{"hidden_size": 256, "intermediate_size": 1024, "norm_eps": 1e-05, "bias": "none", "init_std_o": 0.0, "optimizer": "muon_variant", "lr_mult_down": 1.5, "lr_head": 0.0149, "decay_shape": "linear"}
MLP neurons of a small language model. Each row is named by its layer, matrix (up: input weights) and neuron, and shows model dimensions 80-175. Each number is 500 + 25 x the weight over its row's rms, rounded and kept within 0 to 999. Numbers have three digits each.
After each neuron's rows, "fires in" lists the words (lower case) most often at its 100 highest values on Wikipedia text that the model never trained on.

L7.up166:528542471479513481495454495491490504481483528449553543521496475542491500499521512505540513520444517470522555528482495488508485488547469516572531472497490479453487507483501507534480496522492498517519479503492511501500517506494524521488486491462521428513494496543489497520502545492483455486
fires in: "to", "one", "together", "palace", "set"

L3.up83:514471533523485521502516522516506508493505528457498514531489549520502562445516489515507499482473479531551489495552506463501485446509476512530493541506500495512478530488455511502468540506480527484535528518535504512502484477499520514504493489493504503526461509503464508485588434527538515462
fires in: "when", "wife", "northern", "together", "rights"

L3.up41:510486479486472499524549511554533525509465522492513477478498487468478500476506459490467554479522521475507475567496514510501494485521487552504523498515471515512438524515488469474464488516499500500532513434473521487468485504487528501509499483442484498477472432522478544516518484472506527456
fires in: "first", "2nd", "3rd", "1st", "m", "paternal"

L6.up114:525508478513513485513472501484472521496515533484518502488516462502504492473484483484483527501520504484515469475507517444470508505503509529549487476549509492475504511519495486462530502513463484489496487483476493477522456536502451504525542518466494489494526539461541523495488450491505509541
fires in: "until", "that", "because", "if", "said"

L3.up255:569518498509514462465497533501455478534506543509496513527475507503467499486546500504515507499514498527452502493508516497519512499532521489520523498526527507533514494486524508485461511524458495489487508541542513498466496480550501533505518456473517474511515489538493451561524506497512539495
fires in: "while", "where", "whom", "book", "jean"

L7.up784:498537483520475496480465523555484510512467498530541488492451526480509512511536491485495483506505491483526516509468473521503491468538493501492477462521493514451505489486506517517507572478506454491535487522479542441540524512457502520462502437513503485541438500512499535534480460535447480528
fires in: "to", "peter", "states"

L6.up422:530478539537526501442474486484487517551498450489493520514476481504469525480487498563474479489511478546520499480473515503491520512521474441544489472504449514480525467485507523495481540466505505519471501509462491506485481534481468558510517557459559458517453458540575493524499492523515535509
fires in: "that", "score", "episode", "episodes", "which", "this"

L3.up493:496501479505537504480528486513515511478501502495475502531496516511522505511478544532474443482545481430545480478556499484508508541502489463480469479505484508547496500544482522435510482531499470503497531486490527470502480543534495501483505508534512515429518502510520535526482473525518511473
fires in: "this", "championship", "championships", "champions", "his"

L2.up927:530523515509508524529443541509526448458501497450481486498486501541491499496525507462499501492508480484502520526470494483512547528490528514495569473494476498464481501537502455468558533468485464489536513524461513484496482483501532509475495524487470596527496536489520464529500461549502535503
fires in: "for", "california", "forest", "former", "force", "of"

L6.up376:513490491545486473535484510471561510482479490509526482513471518503470463506525508514532488500481512473508486507525501474520487465452541462458498515480514471500523509491501517524491502485502485538555473533471481500492481492513510467491476460540492464534502494482527492491518492530483509479
fires in: "of"

L2.up528:470532484502480482542539549517503472426483494529481501508525513520532489512446488540530495501516485476496502518517501483523495446502490524496532495459519501528509483460495472498495475500508512493513472470495510491538516498487503516501429500484508538505465537472465502471476521488497503477
fires in: "is", "was", "became", "game", "party"

L7.up616:541485502528489513484500494494447495516496522469477514510505516512492480495511509558481530497528463537502531514534457517549488481524514472484550514494498511502533497485520488449534463471507457533450493537489493505482481531456504483556472498460477506516479472487539462467522475466461527498
fires in: "that", "which", "his", "what", "whom", "it"

L4.up1020:535506475503463485463487506512526521516496490522471442491526477520544539500529478474490445459465537482511528505467510492526477434472487496494520533519415502535507477464508498549555490574501490514527498516498490491469479510517488485481516533511475518511516522512496523547535495482488479491
fires in: "or", "of", "as", "been"

L6.up437:498514531511533451503538480499516454463480483456507441500486577495507534475543482543511484484486512472511513480497479511470544490499518486508486496525496496453492520454496496513537514515536517491514505513503504513532465530479513492502523484485515499492516506489493526503540539479517502490
fires in: "south", "west", "north", "0", "east"

L4.up261:552495499492471528509535495499481516480516463461517474476478511477508514480512501489520495515491488505532494513484480482448503495508537484503471470524495458522525522464480531514503498459505476516454517488495496466531464512532538552464545539504472496534502485480484505527483480463514532501
fires in: "since", "where", "when", "from", "by", "fragoso"

L7.up723:559496510526462531551535504488486474489485524515477501496539503513491511501465490507490517488515484473476518490514506509508514515553472486496528481463451514480489453479516507508488483513473499505490443518483454537501488504529504525502496521500466520488483490535484503552509531486525463511
fires in: "as", "that", "it"

L2.up40:539495526495510550495495504540514542528475514522499492483505461488499517530494504502514494447524487466509543517491530511485462491483464508504522486496456491491461482464520553525475483464504520488487492516516496497521509504501500447471507465507450499482459492505502497511481509502501474500
fires in: "born", "based", "multiple", "released"

L7.up573:453505520458583503535472524561495470513509499517482470473483531450509507499477471489549518504530493502536476494542497453467495510485516511520502500490505489515475460489526510503490498494517521491538470514519458510509497488468525529493481474515544479472510526503504522507464478499481468476
fires in: "million", "of", "m", "government", "mi", "other"

L2.up248:520489551521499487500527485472547511536498470503514437473490500543474511510497474544542497483535470487527532465506456517505508478511475518519514465543512524555503493468503500486521458511507480524528495484538478542499517479534512481472487487494495495514512481464517496499473509513510463510
fires in: "final", "following", "fourth", "followed", "his"

L7.up295:513532451516450514475534538516487509455519464518523528520521544557512512487532500518480519507481510512525514499487500529473505507466512487509552521469523484503503487476457511539483536483504508537547526504491462513475480498528491502540529512490489421512460489515465514510481463498507454490
fires in: "to", "took", "together"

L4.up785:521523500522507514535512526525519447463517501484503487500487517525510513492499531497511473521487514499477522496485494549506519503461520539414452526487519473512464529467535435501519532519507443531470520509512502493499532503506507500481508495516541477518511457479511468493487461531448565500
fires in: "of", "colorado", "jackson"

L7.up451:517455513462493518528480493471450518484500536505518501486520483550489463491492480460525547471491532515441497452486467524489464530541481502500525517483535493505487479492457504472517508480531478548496466499492492511492500523449500517504492487508494494500482522510526496504530503443536529492
fires in: "her", "his", "s"

L2.up683:464477519502517575506514508519520570491522480530498503544501455504568506509501445500504475489472498530494511503515486483491448501500511518476503479489512527455469469501505551506484514498487521508525440500461507501489495496508496521549520507548503484481497535516515477495494545472537508507
fires in: "several", "over", "however", "silver", "average", "converted"

L3.up150:487521511509498501506534468538454525509564518486513482490529453508501486529533512486517487483492501489482515492485549524552470444484491533483518487474505493475493510526480529517532490489514496468535496538466546504508505545483530493548494500469511524483543511528478466503506518530514470523
fires in: "million", "mission", "railroad", "railway", "most", "round"

L6.up24:490498499504499519489520462521510529538473495470467490508510503513478489481513486495510485507474501514516460491497507543542518496469518495492511485537554506554455543502484484479483525478507501516499473512461533510503471522509515507514520472489524498501488491507504487491461513497469507522
fires in: "several", "many", "of", "chinese", "all", "democratic"

L3.up13:536481472451486520528490524464479508495492510511503496504477495457516551489548496499439522546469470513530465522463451524519514518509496499503507477526485463476479519516472442498505483519506464510516491508525526510479491483490531507464515472481503473486488504496483502475500481523518483493
fires in: "world", "liberal", "jewish", "bishop", "worldwide", "finnish"

L6.up688:469541469492436502491513485532506486504478500518494454541525541526490479486509515496516482464432461493512526517502449479471468495491468487521472510491457477570524529489483514489513495540492463500538499497503487513488507456526479479532472504470499502513446501517514512470512508517525484466
fires in: "of", "for"

L7.up58:494503499485490513506483534532544506492541547462510511452500506510509530529538481496538551446536503476478495461485516482528491520472492478508478492519501530521517496510537500526478556466535477457524458522482486475497518510546498521447534464446497519488498507521521510526502496506496468513
fires in: "made", "did", "located", "million", "mi", "came"

L3.up416:529522458473450552462518564560525480474505498446487482480487524502476523535523499518523502512521484512509504504477480500473468466517452504509521493519466524506503454491511496495476465484484469507481538489527478515523520520485476542534556449458482512522502479493545488534511492491499496475
fires in: "born", "date", "august", "march", "just"

L3.up417:540509494500526468477474484512545537512541481515508516490508493525478511473543470527545526536478515481469476526471527462483498508482524486515489506499463487507507521512513512490496491485533491443497509511475496492488506482454516503474533503485474482566527463465494466505502532526493471487
fires in: "january", "jain", "than", "jones", "jean"

L7.up569:465495492532479514510454508500485476585497494527480488469474497498528468571461598543539475496505489511520513517470469484484479474529520489542501504502519491511488478494439522514511494484517525492510511482536480491503467504523500505512503511487530535531515518509500472491492500456464497490
fires in: "world", "however", "from", "by", "but", "since"

L2.up108:475528510530448528553555518493493499505476526488491447497517481505502500503491499492482478552565480459509511509490469532447509503520533509486489528501476498509449489513497451503470530517506490498503524541542516497504549499467467497477443484508496511513469495461506490525516477533510509515
fires in: "between", "while", "whom", "is"

L7.up442:461506512482496475507531491535520473471515458494537488504472573498508508496525542501492485532474483507460504476546494478536513488496500499503503517474475537523493501474513482494546525499489467467492503509497531491526501524502508513489569511465479540465433493509509531512509458518508501465
fires in: "as", "after", "among", "more", "for", "of"

L4.up401:524548517503492493514484527532525524515477510492513473490506507534469481488550482489541551521486544504493516521470505530521459498498516482448510492530523503508478515501494498499516465484525483507524503490502497482489545507489469505483523533479499525504484477487485533563506515493482499489
fires in: "of"

L6.up126:521539474521500465465482471528507536470473516494511476535571472514475530530487505510514490466522500452483491492456481509532509490488492475489503491478502482504474460526436517424472479462508460519504523481497477539553517533476489504487551496501498559459475517488484502478483494477524467512
fires in: "on", "one", "lower", "only", "low"

L6.up131:511488481467488493453516473486480494530456493537507461490479520499496509461530475499513501495479490523450515520502499506521492461520503488462506487531488500480522468553519518501481499519476516517473505426523448470507468537523519515553503478507535481499492469503471535476500466490492551500
fires in: "the", "another", "early", "only", "any"

L4.up797:492554459536497483538534485445486523449505490498517478484498511487493524486534510469497524524499481522536560491520503494467474429476517510473503478515492478492509490542492479512483566487495462525524446493466480483470513530489560516517500520515539487494452537487503502528512539464492483499
fires in: "of", "use", "used", "notes", "note", "union"

L2.up579:515467506522510476509531488495498489503489494498507457492467497547517518522477491504481472488496486482545469522550527496469494508467488476480535482521460502509506469481486501517475484529519468464552514479497487499492504527478509530485457506550478477509464487481556514515495463513441522538
fires in: "who", "also", "which"

L3.up725:520511513488549535462471539495515482547528538513460489487483536434465569533495471481505505503479477529461521473527514485526476481508503513516500548464500493512480485503457519473452498499501507518526507505458505519547481536505458477500520495494463482519469501476527494492476444531461528486
fires in: "where", "western", "match", "marathi", "young"

L2.up177:501483509487443498481495502469494486518480534501532484509484456478481494503528442521498501481496491485490530472472497499482520528511515531519499547473515520504488454475521489516486498446545492477500549543466490506513505449460501510515478460520484503522481519504458520496482516528449503518
fires in: "is", "city", "county", "country"

L7.up780:504490503500458523513492494577490469503509477498467486497528537542507479495448487511471527508463529475501518474481521526492487504428529473465538488512528517482481474465486477522460509542476516489518488516521496490540503523452498510480505476531470493511469481498507468516465501514497500547
fires in: "was", "been", "being", "before", "began", "also"

L2.up794:530505503581504541456521502517476516510513486472511496474496516513479514530484505459496510507490520494501508457496483521499477527546505492396532521496474495491517442499473514510550526509462495493487468465493505516510512516525472513532501489503479450530469476486496485535490487508519501542
fires in: "championship", "champions", "championships", "campaign", "camp", "queensland"

L4.up355:497530512505516484467491515510525450523537516522481470496534485499529473523508526526444509513490503499479493536515524491507481501524504484519481509506476489453523501446538476536504500520517490466471482477467486487517510498468538521479498502541516521546484498501506485556483480484496507470
fires in: "being", "southeast", "zargus", "museum", "music", "hughes"

L6.up606:489491480491446482504510503501475506491503475503545465464489533499538499433515480525523493532500502491532508507467516477544498483478500509473432487486507590516511496484535513517481492500535500523468490469480470502534545543525481477500550510495523514512509477511495480496485496512469564531
fires in: "many", "most", "several", "few", "of", "only"

L2.up830:490446492508525545466476520499496517482476490463493482462484458585504502504474524523499509466534516473479554519514519477503506493511505500488509494501516513475485455509466477541529522558523503501471504510482503488567519490521509521502485490482501493486500455497476476501479518463502482484
fires in: "later", "water", "flying", "kick", "material", "it"

L7.up583:513446486509494447496480524508498464485529499539517452513468524508487469447542506512497504503490505512541492495495536453472504527520490461503497488512526490458481506495522521495439493538508523468488507515537495476485493451509542483510529485449514484483498533504509461531467503546517456477
fires in: "to", "described", "i"

L7.up65:531485498456492453506492528507499520503501541466513502489497524505490495463492481528515495492476524523473510496501464534510490501507518468506540492486500450489476503485509509466484507546495447474526493489505542500509506511504502476506528468499485501474506536489480491477494507536470540500
fires in: "the", "s", "small", "of", "smaller"

L2.up250:488514506481468479502475480552520497475530541516518500463523519520500426498506517473507509426464479476545562479532524524500499516489517510480512456491511514473518497485486503516425457505517503468521519510512488475512524489511482502481497504469511494481509509553510491543475513486486464504
fires in: "to", "took"

L7.up170:512529510544534524526492502531485504494433479518537513527494485521516490536464475497508522499498512473546505515518507520496508490495495479480483533523462477539477490463492479546514495438533497539513502457500545507493485478512487475473518485511516463507445522513496556534485504452463489508
fires in: "to", "they", "only", "next"

L6.up292:557475518500476532526501476467496480499490468516487510479491513546487487494507430468512547497501483478526505561491503512541469481434508497492505543528476520508462491507438512514542499509517524514515502510489524541480505508493533451500496491501498499511514478513471493491504533520509462485
fires in: "of"

L6.up536:509497503553472562487519476503482544473514533509495485480489495474537494558478497525505506517450481439506466494494464520534490538506484544516505463481478520514497492443499518503519496543495499473566459456508512519527484547476508452504503490494532452470506511475481559506535508489529505483
fires in: "production", "tour", "of", "products", "tournament", "productions"

L3.up465:545504503507450509463497593517521480494487547494480507499491474546530479534465501503524521470509497482491589472481514458476501530470499528481513516518486496512480494476473470497527483495511532481487509503478515531532521463509526483494509501445465523443496476511442473507492517512478479514
fires in: "has", "died", "by", "are", "had"

L4.up674:518448508533493555478520483514477511492513487461517501520453526480519484492544498495529558480497458504496526523506530554482501492501486507482480477481493519512494498508469484463484534491535551514500475499517493511494469507497481504511525482521483485519512500533522541533462557528516514475
fires in: "state", "states", "british"

L4.up616:478478489518521527504451500513526499495508533495507457495478500524451552474452487495507462524532462506511510488505543494532515469497528525472477513510529537531473482500505496537526547530469471484548471522510509464500458540521495473477498520475554497495519459526490489537517500495510487505
fires in: "a", "but", "none", "some", "and"

L2.up397:526501510525487486520491494495482493519487496520530502472462510507491500516498466514520457461477532499473498468480529510493509478495526484506500507516493425490535527522530495475500554486501539502504478559488473470511475481467508485500474499530511432525463486474502531519492496497467506486
fires in: "second", "recorded", "secretary", "recording", "record", "secret"

L6.up997:495471465531515496506494499488551491503551496506544490479524490524513456472510534460491442520473497481561514496503505495453494468485465518501459505509496478533463466507558517503499521536502561498488518468456501480506518466505492538511531474498500509478516516481573516502449545493535509515
fires in: "general", "genus", "yes", "left", "generation"

L6.up701:524519489510503461486545521509501441518518479487499488493484476556469513477506523519523532513514507519482536472480436497498473499497502530468509525492550498507498500485517516515515525497477490517476518491547503530512485505459517537476509454482521437552512483501477534486474504495476521455
fires in: "all", "al", "although", "album", "of"

L3.up148:488518531519519515483504484490497526513486506461545449474458519469481492505493505500502509487492506499470529544504485495459496518484530497506422533513484433509483531512483520510516460514491492573461493504510476472503488533479517463572482488449498531546516489513493513509523505475514499469
fires in: "december", "early", "species", "record", "later", "reception"

L7.up338:498471476508491480512484506494480499505490519446518518560527504505505519474494506480516474484511525507475468512495488487517481440480468429496519473494468529477500504489495468528534502493522498512528477487511480486427495502462505449463490501533499508506503499520467500463493476510494506498
fires in: "as", "was", "been", "became"

L7.up668:500495472467496508502519499493550508514470540489494480492565540509439494483497493507558526499535487507503520437517492535514510508503516514481502503497523486485501473511492517533455531509508472536451499517521494503502487529477516486546512518484494519518522496502480489499515550481520505527
fires in: "it", "finished", "field"

L3.up670:494518469527523526482527537501512460496442563500530499501517523501504529511507521541510503503495446469482514530522514487498466467513497539492513478500480498494473496493521508489486496474534484526458477485482481479518545479528530530491485508499479517479471517485465546549495498468529510478
fires in: "on", "only", "note", "falkirk"

L3.up678:490517542539490460463530546474482499530496503498551515434476505479463529502479448528509520485433489489477507478498545519514482535523479503482493502520471535530505493490462485488488497508521480509533476487518512480490493505514484498543512477524490501538458531511497504559492478520506522484
fires in: "district", "although", "districts", "consists", "production"

L4.up782:460489523485495523495515473506528486498468504522548496525490500492462505527516481477511496519450521474476482484497466532486487439533464487502522498492532488497542473441465483507496511502559492491503525530482484542535491476506474502475521502511522483526513535474523495476474512518509482529
fires in: "south", "north", "east", "white"

L6.up187:529506537505474480511490517518534505485456485502498539495488487553518541536487487491488438476491481486509476544520531485461487527523543558493549479568471524523507509480508500511533476524553484501489470528504503479511484489466480516456517548518514512510461496512485499509499541515534480523
fires in: "of"

L7.up539:502468483508463482552455523536497543530462497488523492521474479485507479520548495504531456501531519476487496501513498434470480471485527518537492544481489476458556485499441519537454481530558460512508516515468529514500460533478481481457497512472477498473492484471457512479495497520481528511
fires in: "between", "of", "name", "called", "in"

L3.up511:544515493500507507449491510476501478529503490507501530482487493492505540508522499511475556526530484490518518499501493480501518509469462477509504509491492517544511516475457485507490510527471468516500503476490439465481503564521493554525551499483529462488486461483522494552499487498549512509
fires in: "which", "until", "where"

L7.up139:484496489482474484505541471499455505502486515444469509479563532541495522547531515538542457495507490511464477478504489546473519520539539520481512498521445472496512509494497513488574518486488475503514525508493522523507506490514493459501512531471504500506509510521476492477546519515486532512
fires in: "its", "the", "s", "their", "itself", "then"

L6.up112:470447465521520480472521525486472495487492500479469479434490508521482471505447476535494534497561538470528510484535463492479491502470475503496511506507546506489507455505479486475538479494516518507498504504463514545516505498458518501513471518489501521521507431518517498519506550505489515451
fires in: "he", "it", "held"

L6.up445:536475495497498499488531491496535498525489508497473554511528478543484553512498503502492548486474532486504492448545508530486498488510505455479510475498485500506478480522503447490516481529525498508520511520493531527527551518472501482508500482466517528536551489459495478507510477490507483525
fires in: "him", "it", "them", "himself"

L3.up653:473522462537500489521540523497490468542511512521522495450489512524519519486495523490512465488510546481524511471554455515513528488520515489508506459551491511473477461509523497469506500503495443480505480559447518513504456506507479488508499502518467506476409445496516496544483507528543478480
fires in: "june", "barbara", "organization", "canada", "michigan", "membrane"

L3.up249:476491511534523552453518516529529506493527482508496493469502467445517494529520557534522491508512495499537530457440479490498474464517507472477461483533509475497510465486557493537482504479524522501496476519526495458510498480495520497520489540477534478540498482508528478538489467501523488448
fires in: "during", "london", "date", "history", "death", "december"

L6.up287:514502523514488483515540489534463487473460522475505489488515466554491497492477498494488505487480514546513495524449463525541457501488498451496524472514480491511497509546439488485511443506525489548526542479529488516502492473468506492519504489504477517524505522529484522474522506516548509474
fires in: "of", "developed", "democratic"

L3.up182:525464513503543470447490523523499513455496499509534527515540497535526506471504497482502515475488502468508517469483469523501523489535507471490520483477538470483484489497472502470521514469485524492518510455476506532509492499481476484520522504502515531512508480498524550530517537482506503461
fires in: "on", "one", "open", "opening", "opened"

L6.up53:517455488505487484516487542473504522438523508493480490498480493542477461454511501491563488516496504510493462496481503494480507481508552489465498488507487495516475505514543455506522541495511487502499507513477481551495532477446504526479491501498509517523516507487514496479450471494469492550
fires in: "between", "such", "since", "s", "of", "18"

L6.up773:514487516488497476497494532544508463498483504478468492496504531502499518519494516519498536489459497492534496489468497532476478479526511482531508503470430503501464502506521492512501494509527490501501468528472504515538487471528504532524489466499453503493487520464517553533484502519471518496
fires in: "has", "had", "did", "see", "that"

L6.up622:501473472484490490501481461528540517546514469525510535531515521478524510456525495519491481507468524491504498532510452484470500470504483458490494509502469500479487467542473518520513488494503484498484501485516560499539533485524456512552483481493469513481511555540546478461467485501501498491
fires in: "romania", "canada", "england", "sweden", "russia", "denmark"

L7.up887:514510527529471495509498479506484470512504497518495502521523473464493491509504527482507443506510493491475493506475490506521513491502519473532503464477500523517507480501506476499514509531482469481478547503468482530447504554521500443489475502489507513498490537456499516519505522514526533521
fires in: "for", "of", "when", "written", "soundtrack", "bridge"

L2.up517:485485462486480466490585482529472494492461454497540506513533462512480550533528483527541473507532514515498520486480509493511442494484540391492521487476477480496492533455545511517506489480531494519481514493481498494540449505524482470468501508501480507472503483489489484530512518535460553506
fires in: "the", "had", "this", "its"

L2.up436:541503477492541531499472503501509522465502501498499520543476495506504469496523503530502415490497493455506503475511536501509462538470510519542492487467523472532513455528483486493467501540517462534501523464483507507524504512519483504507532512497423510507528505501512473528495580486542476506
fires in: "november", "love", "moved", "on", "novel", "move"

L4.up455:522526532485571489516468440512488516490544551440485458483471453507477490434454477484498522555513541518439497477481516552501509497531476477522488456545510506541499517468495486494501501507521482506476500521509487487497494547499494464516542464486520450530454470491466497452516457529445502524
fires in: "series", "june", "one", "match", "money"

L2.up222:501530474555533493521535504527475474488477509546542502457515517494491537523549546482456488471532492520521468464466527441491466492469514498500536511515525516473516515510481464503491517488498535436493505464474476512466471528495492504514479499485510496468496473523487526512498523520507471499
fires in: "until", "mission", "uttarakhand", "anti", "utina"

L3.up238:483532462523486515504518535492526480508490530481470479469451507507542467469524528487493513482447499475513476531457477552498474521523473512481473490463523510500502476471464508515512496499527492545527490542464507484515514496556472502500479517550498515508514483518438503443483541560505529485
fires in: "states", "russia", "rusere", "national"

L3.up846:530445445462496505493517487513514532483507502473476475517530529478501501488497528497508538502481451482495494478501537455477459499475550490513491536478495477467474509448527516483529498505535504466480517491548513525490471507539470471524504511465530532555478501517518497510510480507487516497
fires in: "it", "age", "while", "although", "its"

L3.up462:481483524466473481464477475471549507505518539510523451527475506511529495524500454543497472530494497476491515521506512500524501508438500460519503513488504491508512469495493511468509442445515513552460510512487484472506490492504524543535549522478518546504514484528472515461499440491478503533
fires in: "on", "these", "announced", "debut", "large", "date"

L2.up325:533498474477496506489509529462476498461531479568494507496518487520469510527533524464518510462511479522506516514477513479472510468499491524486477518486483486460539500497506450512496514513520530473465492509494474474518496485449501473515519487495493537475519535510473491510521463482541495520
fires in: "it", "uttarakhand", "million", "control", "contract", "a"

L2.up128:481522516471499503493506494481497547487453525484503509501518504485480547533461462502535560447492522544537501522437478484474502540486464523461542511465524483480475494467535513509473496472512505510437493506496480535504512487498535519522501500507477530486529510510531508522495486524477520498
fires in: "born", "county", "country", "released"

L4.up1010:509515513534505528490504490502529462514501544481486524462466513470503464539565525511501468499510482439486494505469524501484474477490514512518518506487515490531532480498510483462497501540489472494475479532509506520489458550505489524483510484526488480484534511498497536507490477479444492498
fires in: "october", "september", "1", "opened", "opening", "monticello"

L7.up876:470441479460507500480469448528495502500512517476527422493487537459484482526494491515537523485489506475511506463537462462473471512518503513513533536517465517505520503477507486517509536476502493508480460477520510461485464529520531578458515518504511538525511505472454528508496528533519501514
fires in: "to", "after", "before", "for", "of"

L3.up751:486548511494535523492487525518475475503501547497507489475490490501508534503527503521497474500509534492517496512448502493498543483535510500504476452542488524502485499503499491471498479485488493491542495502519498486484488500473497499494513484520538509510514500509480527493527479485482498540
fires in: "world", "companies", "april", "services", "service", "worldwide"

L3.up680:474531489508461515513517468491499512504514526441476476534491468458474481503471444499485439518490478538508486511527477507518494498543445504478464474493535504538487523515526505517520556484491523546513486482462500512530468544485509515458509467495484525541466497541491487504541543508484508504
fires in: "between", "center", "century", "corona", "dillon", "determined"

L4.up266:533509486494474521508537471511481498488518474500498518451517492487505506523540492506530504518481535497536536503515474518490478489521474527506525503510486493505473524444530534492538526504512493469505453504517485509530478524487533481458511464488492507505473524528496523457496485516525440505
fires in: "world", "rights", "my", "worldwide", "this", "performance"

L4.up464:495516464492551469469467473469539506506494498516494489479505495498510470503467479491516477468502506516462540565540488504523507501484528506462470520508476527455515501498511491480516482500539531514493509518469473474490480507489531538507503536498505502523473489521474508523532468523565495533
fires in: "the", "towards"

L2.up422:522532484481505521492571529480491510471498472489514477486505460516500477481462471562470498505544489514507487486502465524517567459478500520467474507518510524529464483451519503507493516495518474495520506531497538503518501517547454470514449487500478530517512520533551496567464539527484474534
fires in: "was", "is"

L6.up863:541533498519474550537486495512521517508518507518499486491540479472475501442510489501482490548470507508548478432480580531484487528530494481531521497474471525505497476527501506525515501502492502510540483534489498489484520500481545463462497499531471497547501516455534477495494464496565491500
fires in: "as", "of"

L4.up853:502505502510477520482498517476520489521511472484482469462518519499508589497499487482484521469476506515483504524501487460542473496489534503500515507505459449485485541521524518514489518531461517538476488475502511526505501505496486504529446472436521499526476468512495505500470487526468525508
fires in: "in", "m"

L4.up584:507530516540516527471517481540502516491511471469491523487509449478445549480525500517495441532496510514471477459509473485482508482514524502502513456458473480502473440561496510476508512547506486552496466485492492506512493529456501477488518530515474495487496527501492581511477515521521516486
fires in: "november", "april", "june", "august", "franklin"

L7.up632:477450487492505447493445512498471502474526483496493519479522549509530519531496518477491516483534496456550450531529511450530497501496492483525494504488545491526489503506543459521466525494523510497506514466484488491506452504475524495482517495517459551499506510490487501547480521532531508470
fires in: "also", "not", "although", "only"